{"n_layer": 9, "d_model": 256, "n_head": 4, "n_kv_head": 1, "head_dim": 64, "d_mlp": 512, "vocab_size": 1834, "activation": "gelu", "norm": "layernorm", "norm_place": "pre", "norm_eps": 1e-05, "positions": "rope", "rope_base": 500000.0, "rope_fraction": 0.25, "qk_norm": false, "attn_scale": 0.125, "bias": "all", "tie_embeddings": false, "parallel_block": true, "init": "normal", "init_std_qkv": 0.0329, "init_std_o": 0.0329, "init_std_up": 0.0329, "init_std_down": 0.0, "optimizer": "adamw", "lr": 0.00108, "lr_mult_up": 1.12, "beta1": 0.9, "beta2": 0.98, "lr_head": 0.00519, "warmup_steps": 539, "schedule": "wsd", "decay_fraction": 0.651, "decay_shape": "linear", "final_lr_fraction": 0.05, "batch_tokens": 32768, "seq_len": 1024, "doc_mask": false, "train_tokens": 184700000, "steps": 5637, "dataset": "wikipedia_en"}
MLP neurons of a small language model. Each row is named by its layer, matrix (up: input weights; down: output weights) and neuron, and shows model dimensions 128-191. Each number is 50 + 15 x the weight over its row's rms, rounded and kept within 0 to 99.
A block is one neuron, or neurons of one layer that tend to fire together. After each block is what it responds to, as a language model described it from the Wikipedia text at the highest values.

L5.up131:61 45 62 25 53 72 38 42 67 71 65 56 52 61 47 36 56 51 33 54 31 44 67 54 24 56 49 69 43 51 47 65 50 30 83 28 67 40 65 67 60 52 36 43 50 49 47 36 57 64 50 73 44 25 29 49 70 66 43 73 41 25 53 19
L5.down131:42 43 43 45 34 31 58 86 54 53 52 43 56 65 42 73 30 55 92 44 62 58 32 48 73 29 40 45 46 45 54 53 69 76 37 31 43 62 29 38 64 58 60 64 35 47 48 39 35 67 39 46 51 75 76 33 36 40 50 54 69 75 40 76
L5.up371:52 73 82 35 71 47 60 42 57 74 72 70 59 84 58 40 55 48 54 40 51 70 41 35 72 57 24 64 54 56 31 20 80 38 61 47 61 51 34 86 70 44 60 51 44 34 62 30 40 66 69 40 52 50 37 58 61 31 70 58 36 55 58 31
L5.down371:87 54 45 61 22 22 40 38 51 71 81 51 55 30 37 42 63 55 47 56 57 47 65 52 69 35 49 22 49 59 35 58 35 52 64 50 50 56 41 29 54 40 60 44 41 53 49 22 68 66 37 47 45 53 54 51 29 49 27 48 64 58 40 57
L5.up380:33 62 77 47 63 72 44 68 67 65 51 39 36 84 54 40 60 55 38 66 42 47 59 49 53 39 30 42 58 53 31 53 52 46 88 06 39 35 72 51 58 38 45 59 43 39 39 54 66 42 52 35 38 64 20 25 61 48 35 53 30 40 60 39
L5.down380:58 57 27 21 46 18 32 42 37 65 54 43 59 47 61 56 78 55 62 48 66 32 30 59 84 31 49 52 37 65 59 51 35 48 32 54 59 67 42 42 48 46 54 51 64 39 47 55 44 69 59 73 72 64 49 32 40 47 68 36 72 34 37 44
L5.up450:38 42 61 38 25 66 66 57 62 57 62 47 63 55 53 00 40 40 41 48 64 47 43 33 61 55 49 08 56 27 71 23 91 54 68 48 21 68 41 62 43 39 43 61 47 42 49 32 39 61 61 54 49 51 34 50 37 28 47 60 17 41 80 48
L5.down450:64 64 30 73 57 37 16 49 40 52 39 54 40 53 47 79 50 55 48 59 44 34 70 52 28 55 62 99 37 69 25 53 04 57 44 46 54 55 64 23 42 56 60 50 48 62 48 78 52 32 38 63 48 57 50 69 58 64 53 53 71 70 25 46
Description: Templated stub statistics. Digits, commas and table pipes inside formulaic data in stub articles, such as census counts, elevations, coordinates and election-table rows (e.g. 1,32-2, 21-8 m).

L5.up132:28 51 51 67 43 40 49 40 29 56 43 67 52 63 61 67 66 65 37 23 56 58 46 27 52 41 26 64 68 10 37 70 50 58 70 22 72 46 37 49 42 23 44 74 55 58 62 54 57 39 67 55 56 39 43 45 46 50 66 61 39 56 22 32
L5.down132:72 50 59 37 63 58 68 71 83 46 46 54 42 42 77 56 41 61 82 70 50 66 65 28 62 49 56 64 29 69 40 53 63 40 25 64 61 65 63 40 67 38 41 22 72 57 57 53 78 52 38 69 43 55 54 21 49 60 36 39 43 38 56 43
L5.up404:45 40 76 30 60 52 61 49 36 99 58 61 71 57 89 50 35 68 28 54 44 48 45 42 37 61 54 48 51 19 48 62 40 33 73 26 43 54 59 40 49 43 55 44 57 53 50 56 45 61 62 51 76 59 39 34 47 47 35 54 53 17 38 22
L5.down404:65 36 70 28 53 52 48 43 35 80 75 48 62 43 88 43 25 65 21 46 50 50 49 36 43 46 55 52 43 15 39 67 42 32 79 40 58 37 81 44 54 34 51 38 44 52 43 54 31 71 63 51 82 55 43 23 47 40 30 47 36 27 45 34
L5.up492:53 28 35 55 53 43 33 64 75 46 53 21 48 46 54 32 51 74 43 74 24 33 49 67 41 80 54 70 38 65 36 39 51 34 42 62 30 37 64 59 57 62 38 51 50 32 27 61 61 44 31 21 59 65 54 52 27 42 33 47 38 54 45 65
L5.down492:57 45 22 64 57 38 34 67 70 00 50 41 55 56 28 54 47 57 88 65 36 40 55 64 44 53 50 76 60 86 42 42 49 44 17 53 24 30 43 68 73 64 49 60 43 32 36 40 58 31 41 43 38 60 58 56 42 52 39 59 35 57 40 59
L5.up501:50 31 37 47 44 21 23 56 69 47 55 39 51 41 65 29 52 71 50 84 22 28 54 48 62 84 49 67 26 69 27 37 52 32 40 57 32 43 61 35 71 64 50 49 42 51 32 48 51 34 38 32 60 78 48 54 31 51 38 40 34 54 45 56
L5.down501:53 37 28 43 44 31 23 66 69 00 34 33 49 64 10 52 47 50 87 72 35 44 44 48 55 39 45 84 70 82 31 43 55 50 09 41 29 43 37 62 63 60 58 72 37 49 34 43 64 43 40 33 60 64 61 63 42 57 41 57 45 64 48 62
Description: Det- word starts, breaks. Mostly the word-initial piece det in details, detect, determinable, plus sentence-final periods, paragraph breaks before headings, and list dashes.

L5.up46:87 33 34 42 29 39 48 43 70 43 59 53 73 48 53 38 33 61 57 46 51 66 76 52 45 69 75 74 43 39 19 81 61 46 54 49 49 39 61 43 46 31 40 50 42 69 54 48 61 48 55 98 43 34 60 36 44 26 28 38 52 64 47 57
L5.down46:39 48 47 61 32 35 38 59 17 56 42 55 55 39 58 71 69 44 47 57 42 39 31 61 59 53 34 54 66 37 73 32 51 54 57 71 20 51 36 75 65 76 50 50 45 38 70 53 66 69 41 19 52 53 59 65 63 62 50 58 45 40 60 32
L5.up226:78 20 52 38 42 42 34 62 42 66 87 44 65 44 46 36 38 69 55 22 48 78 41 47 58 50 89 67 31 66 48 64 63 69 39 31 47 55 40 57 36 65 51 43 23 54 64 48 37 57 51 37 48 23 30 55 50 36 40 42 29 43 43 94
L5.down226:37 49 49 46 42 26 90 38 65 53 24 74 48 51 56 66 78 58 36 67 57 47 60 32 53 48 39 20 58 46 59 37 49 44 55 71 47 50 57 35 41 42 59 53 57 57 41 63 69 56 51 48 45 85 75 54 35 58 46 56 76 24 68 30
L5.up278:80 14 62 39 46 52 34 73 56 60 57 29 70 68 46 44 55 55 52 40 48 67 57 44 59 60 31 65 26 52 54 52 64 59 52 28 47 41 28 79 44 46 37 24 44 52 46 41 49 61 68 47 68 29 19 66 76 39 46 42 32 45 40 63
L5.down278:48 57 62 51 20 17 72 44 72 24 42 58 43 64 45 62 49 58 65 73 54 44 39 26 41 50 54 66 33 50 05 23 36 47 34 52 39 40 43 39 42 60 64 59 66 34 37 53 36 42 53 26 34 71 50 60 21 22 41 62 56 42 21 38
L5.up438:70 30 42 60 59 44 36 37 61 54 34 34 65 38 63 48 44 48 51 68 35 53 64 51 58 46 73 50 68 66 54 58 38 49 62 44 17 48 71 68 44 45 29 42 62 56 44 65 23 37 57 36 47 51 38 48 50 58 46 43 57 42 58 42
L5.down438:41 62 82 40 38 51 52 68 37 46 61 45 40 62 45 71 42 35 34 47 59 64 26 60 65 21 30 75 39 17 58 31 65 64 30 73 77 48 37 51 56 73 49 73 71 60 61 29 60 77 36 67 63 76 45 51 72 41 69 59 25 40 37 66
Description: Biographical years and infobox bullets. Second digit of years after a leading 1 (1'9'79, 1'8'58) and line-initial dashes opening biography infobox fields like Born or Spouse.

L3.up61:63 69 37 46 54 38 35 57 31 39 85 25 81 45 51 56 52 34 36 56 41 77 37 13 20 44 65 36 46 38 46 56 34 68 56 45 27 70 39 65 48 41 48 43 31 35 31 50 76 47 48 67 62 60 37 34 63 09 49 65 18 29 26 64
L3.down61:91 36 52 56 42 69 45 70 39 43 59 51 53 15 45 66 12 58 65 62 65 48 53 56 28 56 44 29 38 70 44 49 57 62 42 94 47 64 34 66 50 60 47 43 38 45 55 28 66 39 61 57 51 40 47 39 63 38 33 55 46 69 24 34
L3.up292:65 39 21 49 50 54 31 69 08 54 87 37 84 47 61 49 35 38 29 47 31 75 63 59 31 42 45 56 45 39 38 47 36 63 67 61 55 42 47 47 54 46 72 46 22 62 46 47 45 42 47 48 66 58 41 32 76 52 44 31 41 48 33 65
L3.down292:72 24 66 38 63 73 30 73 38 52 57 56 40 42 70 63 44 82 47 41 43 57 49 48 46 31 31 36 31 41 41 49 68 61 44 69 71 58 35 53 44 55 49 20 52 44 60 54 49 48 48 49 71 38 62 60 61 45 27 35 34 74 26 75
L3.up443:49 56 28 50 58 49 35 37 34 34 69 33 64 38 43 47 52 51 49 47 41 58 26 63 59 38 45 29 31 56 32 44 43 52 54 29 46 65 71 31 38 29 72 45 51 29 28 45 59 47 44 70 79 25 63 54 54 45 43 62 47 31 65 61
L3.down443:71 46 64 33 38 33 50 45 53 58 53 73 36 74 60 40 33 60 58 56 81 62 39 40 42 64 44 65 58 56 48 48 36 62 53 72 53 45 51 36 59 71 51 39 52 24 76 58 62 74 40 19 26 34 38 41 67 45 37 23 44 78 27 44
L3.up473:82 51 37 49 53 26 43 35 26 57 73 45 63 61 56 40 51 28 33 63 59 59 53 39 40 62 51 50 54 28 52 44 35 48 43 60 37 64 63 73 34 38 70 39 43 60 53 59 70 28 53 61 44 60 27 34 63 36 50 41 34 55 24 28
L3.down473:47 46 63 37 40 79 42 43 53 63 33 79 61 52 43 58 57 74 62 50 46 44 38 53 44 24 40 57 56 79 46 57 46 52 32 66 64 34 38 47 69 49 35 21 73 56 55 46 11 64 43 33 70 58 66 63 21 70 46 68 72 56 66 79
Description: Year second digit. The second digit of a four-digit year, mostly the 0 in 20xx or the 9 in 19xx, within dates such as 2024 or 1950s.

L6.up119:55 51 45 40 42 53 22 66 63 49 51 40 42 33 49 42 51 70 59 62 31 32 50 51 33 52 43 81 53 66 49 57 48 52 18 56 32 45 55 73 54 58 34 62 49 67 37 52 66 44 54 29 68 68 49 57 36 52 36 46 53 53 64 59
L6.down119:47 51 39 51 34 36 41 66 71 00 12 50 58 58 49 54 46 63 74 55 45 57 45 49 55 58 50 80 58 70 58 60 54 53 31 57 34 52 49 64 75 54 45 63 50 45 50 57 56 47 48 56 40 55 61 61 39 60 30 46 36 59 51 52
Description: Segment-ending boundaries. Tokens that close a paragraph, table row or list item before a new section, such as final period plus blank line, trailing table pipes, list dashes.

L3.up1:67 54 39 42 35 49 35 52 33 58 68 17 40 59 52 56 40 58 43 54 40 54 43 43 56 61 56 60 55 32 15 46 36 48 52 72 58 53 73 38 61 59 70 41 55 42 37 60 36 45 59 46 77 47 53 61 54 60 45 29 26 51 71 48
L3.down1:62 58 49 32 39 41 24 64 30 40 72 37 43 50 35 66 45 58 91 48 34 55 65 46 48 70 69 59 55 57 40 67 28 57 29 60 70 57 50 41 68 53 71 50 45 57 41 18 41 45 57 59 47 71 46 62 32 50 33 35 37 35 42 52
L3.up250:48 38 56 30 46 52 16 57 71 53 71 46 34 53 43 32 62 45 54 65 18 46 56 34 61 78 73 74 21 56 32 28 51 44 36 41 36 57 59 44 72 60 70 51 49 40 57 59 46 52 55 25 61 51 37 47 27 52 27 32 34 41 52 50
L3.down250:49 37 40 32 40 41 43 84 75 04 47 40 51 49 37 53 48 59 72 64 34 55 57 48 70 71 55 66 54 73 29 50 43 55 34 55 47 57 66 34 76 66 45 51 44 40 49 45 35 61 53 30 64 75 64 61 44 62 32 32 51 41 56 45
L3.up420:70 43 49 33 36 54 28 21 61 52 49 14 50 58 97 51 49 52 53 58 19 39 57 43 68 40 36 93 56 44 55 35 26 54 64 44 50 45 61 40 75 57 66 34 50 60 54 51 56 31 26 64 69 74 13 44 54 49 24 23 46 32 76 63
L3.down420:42 55 49 32 51 49 45 76 54 00 46 48 47 32 38 51 32 51 68 55 55 32 56 50 51 50 47 43 47 43 32 42 28 78 60 52 55 58 45 49 67 72 54 53 54 59 61 61 40 55 61 61 47 55 30 73 39 42 56 30 42 57 64 42
L3.up460:63 39 70 27 60 48 21 36 71 55 64 21 50 46 63 49 41 77 40 59 30 28 54 36 76 25 53 99 56 40 48 48 33 55 66 48 45 53 78 43 71 51 60 39 48 44 48 75 39 39 50 42 89 68 20 39 45 47 38 43 45 19 64 65
L3.down460:59 41 39 46 33 44 50 86 60 05 63 31 59 50 32 74 44 47 57 50 39 54 45 36 50 68 60 47 55 52 30 49 18 54 39 72 44 71 42 50 73 80 62 57 52 67 42 49 54 34 60 64 27 69 42 61 50 50 41 12 33 53 61 38
Description: Paragraph-ending punctuation. Sentence-final periods, quotes or parentheses followed by a blank line that closes a Wikipedia paragraph, often just before a section heading or a new paragraph.

L3.up118:59 49 73 58 62 52 37 58 55 52 62 08 48 49 57 31 39 43 13 70 40 58 43 55 36 38 44 75 54 41 50 38 39 66 67 49 52 45 50 56 58 50 42 16 44 56 39 61 36 29 32 73 42 62 14 53 44 24 10 46 52 32 87 70
L3.down118:42 22 46 43 50 31 56 59 36 24 70 51 52 29 45 63 48 62 41 40 30 38 28 73 45 67 51 57 34 40 61 65 39 46 37 53 40 59 39 55 48 63 58 51 45 68 42 66 32 34 76 46 68 48 43 58 41 46 26 32 54 62 39 26
L3.up211:54 37 40 49 62 30 62 43 52 47 49 34 48 45 60 34 47 60 25 56 25 40 48 45 50 40 49 35 48 35 56 40 41 46 52 18 40 47 26 68 51 32 63 40 60 18 28 57 54 62 55 64 43 71 45 56 37 34 53 55 61 35 63 45
L3.down211:31 43 52 46 30 36 46 55 56 17 34 70 68 39 46 58 46 41 62 49 59 82 50 60 77 36 32 69 46 54 45 63 64 44 88 56 63 43 49 46 29 63 52 46 52 70 64 29 47 53 12 83 61 19 57 23 52 49 31 59 51 42 35 67
L3.up230:47 23 65 38 48 59 37 52 44 53 71 15 39 80 43 60 19 45 46 67 24 47 67 40 55 99 61 69 43 44 35 30 51 23 70 31 41 41 56 76 64 35 54 44 22 22 63 14 59 46 33 46 43 67 35 57 22 44 46 46 49 46 32 26
L3.down230:42 44 40 42 36 48 64 70 80 17 50 59 48 47 47 36 71 55 55 67 58 37 35 60 49 22 52 68 45 78 70 67 66 39 39 48 43 37 53 17 69 49 47 40 71 57 19 67 24 36 46 38 48 48 52 40 65 42 35 57 60 46 71 51
L3.up338:51 67 65 69 69 61 62 50 53 60 65 32 48 63 54 57 53 63 33 45 43 64 59 49 42 31 48 43 77 30 54 33 47 51 84 43 57 50 62 62 46 39 56 40 52 36 37 52 33 39 31 68 51 60 35 49 32 36 20 42 52 34 92 53
L3.down338:54 24 46 52 36 39 62 50 54 51 51 58 76 43 70 44 82 76 32 75 64 74 49 47 63 51 58 57 19 41 51 74 63 73 66 43 46 33 51 41 40 45 57 28 47 36 34 46 62 54 64 23 46 49 64 11 33 38 39 41 64 34 37 38
Description: Clause boundary tokens. Sentence-ending periods and following sentence-initial The, plus by after passive participles (represented by, offered by) and of/as linking phrases.

L5.up3:64 46 34 45 45 34 61 29 40 62 72 47 77 66 56 49 25 62 33 52 65 52 45 42 54 38 49 53 57 46 32 65 62 40 38 31 49 53 61 39 73 47 51 36 41 59 53 55 47 71 54 56 25 45 51 39 51 39 40 56 36 31 53 31
L5.down3:52 47 58 34 63 53 64 46 41 64 50 37 65 53 67 47 28 46 11 46 54 70 37 51 37 52 75 54 65 37 32 55 39 56 50 24 59 59 53 30 56 38 40 65 78 58 35 51 41 77 51 60 45 51 40 35 52 56 52 40 30 41 37 60
L5.up5:37 63 60 38 74 30 52 61 62 56 62 36 79 60 58 58 39 40 37 59 59 41 51 52 68 52 40 55 35 17 54 29 49 54 52 66 30 63 46 61 58 58 22 48 59 67 41 60 53 26 47 21 59 59 24 40 96 51 53 32 29 58 73 33
L5.down5:60 67 26 60 44 58 33 49 36 54 34 51 45 23 24 45 55 34 65 35 45 37 42 34 54 41 51 54 66 63 53 61 54 63 38 46 56 59 48 32 52 30 50 66 37 43 76 65 37 54 49 74 51 69 51 42 22 31 33 67 44 36 48 55
L5.up174:58 75 48 39 52 72 36 69 64 54 64 43 56 31 67 40 50 34 40 43 50 43 48 41 30 51 48 47 61 23 40 34 40 52 44 61 35 48 67 59 51 56 66 53 41 73 32 87 77 68 52 52 54 70 48 32 75 35 48 44 61 57 43 52
L5.down174:31 29 56 63 29 36 63 62 55 48 33 73 74 49 56 62 42 89 20 59 59 37 49 62 46 52 49 50 46 36 53 51 30 64 55 50 52 67 59 44 44 38 22 75 71 38 45 61 26 25 60 65 32 27 56 49 42 45 51 59 43 58 62 37
L5.up326:56 32 18 35 47 52 44 38 39 76 77 32 82 49 64 47 21 64 63 63 45 45 39 57 61 58 47 61 58 40 55 46 47 53 65 48 39 89 81 30 68 49 62 37 52 67 37 53 43 48 39 58 59 73 43 48 63 34 43 40 38 51 77 48
L5.down326:77 56 50 51 34 56 38 38 61 41 57 22 60 60 49 50 28 62 87 62 47 43 50 66 57 33 44 71 41 64 47 56 41 74 57 70 72 81 55 44 62 74 63 44 40 59 12 32 29 45 45 71 70 65 44 44 49 48 40 14 28 44 54 80
Description: Paragraph-ending periods. Mostly the final period plus blank line closing a Wikipedia paragraph (before "In 2011", "==Career=="); also "fess" in Professional/Professor and "st" in still/steamed.

L6.up41:71 07 39 63 44 21 36 32 50 57 65 44 63 69 79 52 40 71 26 52 58 49 47 74 48 41 64 71 50 36 66 71 54 52 34 25 34 52 41 92 47 56 61 61 50 40 59 38 40 50 67 43 48 35 32 35 45 35 61 58 17 31 33 55
L6.down41:32 45 34 51 32 40 50 18 48 76 72 60 24 68 23 65 45 74 35 57 33 35 29 31 59 32 34 48 54 26 60 50 21 45 47 33 52 42 59 29 59 47 51 56 61 50 67 33 50 40 69 34 38 49 68 34 40 42 59 54 45 41 38 24
Description: Infobox and section boundaries. Line breaks and dashes that close or advance a field in list-style infoboxes, e.g. before a new article title or next field; weaker on section headings.

L6.up36:41 62 41 48 45 48 38 68 62 33 51 35 52 47 52 68 38 39 48 72 56 55 34 45 12 54 59 54 33 39 29 52 39 64 48 65 31 21 59 41 50 74 75 33 18 71 24 31 56 44 51 52 57 38 52 38 54 44 67 54 50 56 14 65
L6.down36:38 53 54 49 57 39 49 54 31 07 62 44 51 11 51 40 39 40 67 45 48 72 55 30 52 44 41 54 49 84 13 40 87 55 43 56 49 72 32 40 35 57 37 87 43 53 54 22 67 71 44 54 32 51 28 48 36 32 38 49 85 45 28 32
Description: Year digit 0 in 20xx. The second digit "0" of four-digit years beginning 20, as in 2007, 2020, 2014; weaker on "the", commas and paragraph breaks.

L5.up65:69 34 39 57 65 33 33 51 57 41 47 56 55 41 43 40 15 44 50 52 17 52 53 44 52 64 75 35 39 51 41 75 44 69 64 70 50 70 59 38 51 56 31 54 43 89 52 79 43 27 51 27 77 41 28 24 52 50 46 40 16 06 41 61
L5.down65:27 56 74 24 49 60 88 55 40 54 66 45 30 31 52 65 82 78 38 39 60 59 75 47 79 37 49 65 59 45 80 34 48 24 40 65 53 49 44 47 36 51 60 64 60 21 42 53 62 64 60 69 39 61 59 61 61 34 31 35 50 72 61 29
L5.up118:57 58 39 36 62 57 44 50 46 52 57 35 69 36 72 41 38 58 61 55 33 45 22 46 35 35 62 38 54 41 54 65 34 68 59 43 59 61 45 36 46 58 56 51 55 68 29 48 74 27 70 53 60 51 59 44 46 54 53 33 54 51 39 58
L5.down118:57 50 58 46 22 62 67 49 31 48 64 43 58 50 52 69 29 49 39 53 42 37 41 61 43 64 68 32 48 54 65 65 50 55 49 57 44 59 62 52 60 69 72 36 58 42 40 52 45 67 18 45 49 40 70 39 49 36 11 53 38 53 47 50
L5.up357:76 50 25 47 37 46 27 39 15 20 94 36 86 37 52 65 54 32 41 60 63 45 48 44 20 62 55 56 37 47 60 86 31 61 58 42 49 51 44 61 51 54 57 45 22 54 35 45 81 20 58 42 47 73 19 50 78 25 54 44 23 37 19 62
L5.down357:54 41 57 54 49 75 44 72 51 23 73 51 43 24 58 48 50 44 53 72 68 62 45 77 31 54 56 24 31 55 67 43 46 68 53 84 51 48 51 64 43 40 73 37 28 50 44 14 68 63 30 54 51 48 44 46 80 25 57 45 62 66 08 43
L5.up454:70 14 40 33 45 40 15 34 31 40 56 51 88 24 52 54 45 60 51 48 43 58 56 45 48 43 61 53 43 54 47 62 18 48 62 45 64 62 48 24 45 58 58 49 34 26 25 78 47 19 51 57 66 25 49 33 44 38 48 36 40 45 29 52
L5.down454:60 64 41 50 31 44 43 38 45 39 70 40 40 54 60 61 63 35 50 71 45 54 27 38 51 36 58 38 59 55 47 46 62 52 49 61 60 54 39 81 55 39 41 56 57 49 55 23 85 36 58 65 49 37 49 51 58 61 54 55 47 67 19 67
Description: Second digit of 20xx. The 0 right after a 2 in four-digit 21st-century years, as in 2011, June 2015, 2026, and sometimes in standalone 20.

L6.up327:74 43 43 33 43 16 43 69 61 45 56 48 39 62 52 55 51 49 50 56 39 30 54 50 32 50 54 92 56 56 45 44 47 54 41 49 30 64 78 62 77 65 34 52 39 59 26 49 61 27 52 39 56 85 39 51 46 34 47 43 39 64 42 49
L6.down327:46 51 37 44 40 38 47 60 77 00 39 53 48 59 34 39 49 60 74 62 47 57 42 54 62 59 62 75 56 79 55 32 39 52 09 51 25 49 42 44 96 81 65 74 44 46 50 58 53 42 51 43 39 54 55 66 64 63 37 45 58 60 48 49
Description: Block-ending boundaries. Tokens closing a paragraph, list or table before a blank line, like period-plus-newlines, final table pipes, and == or === section markers.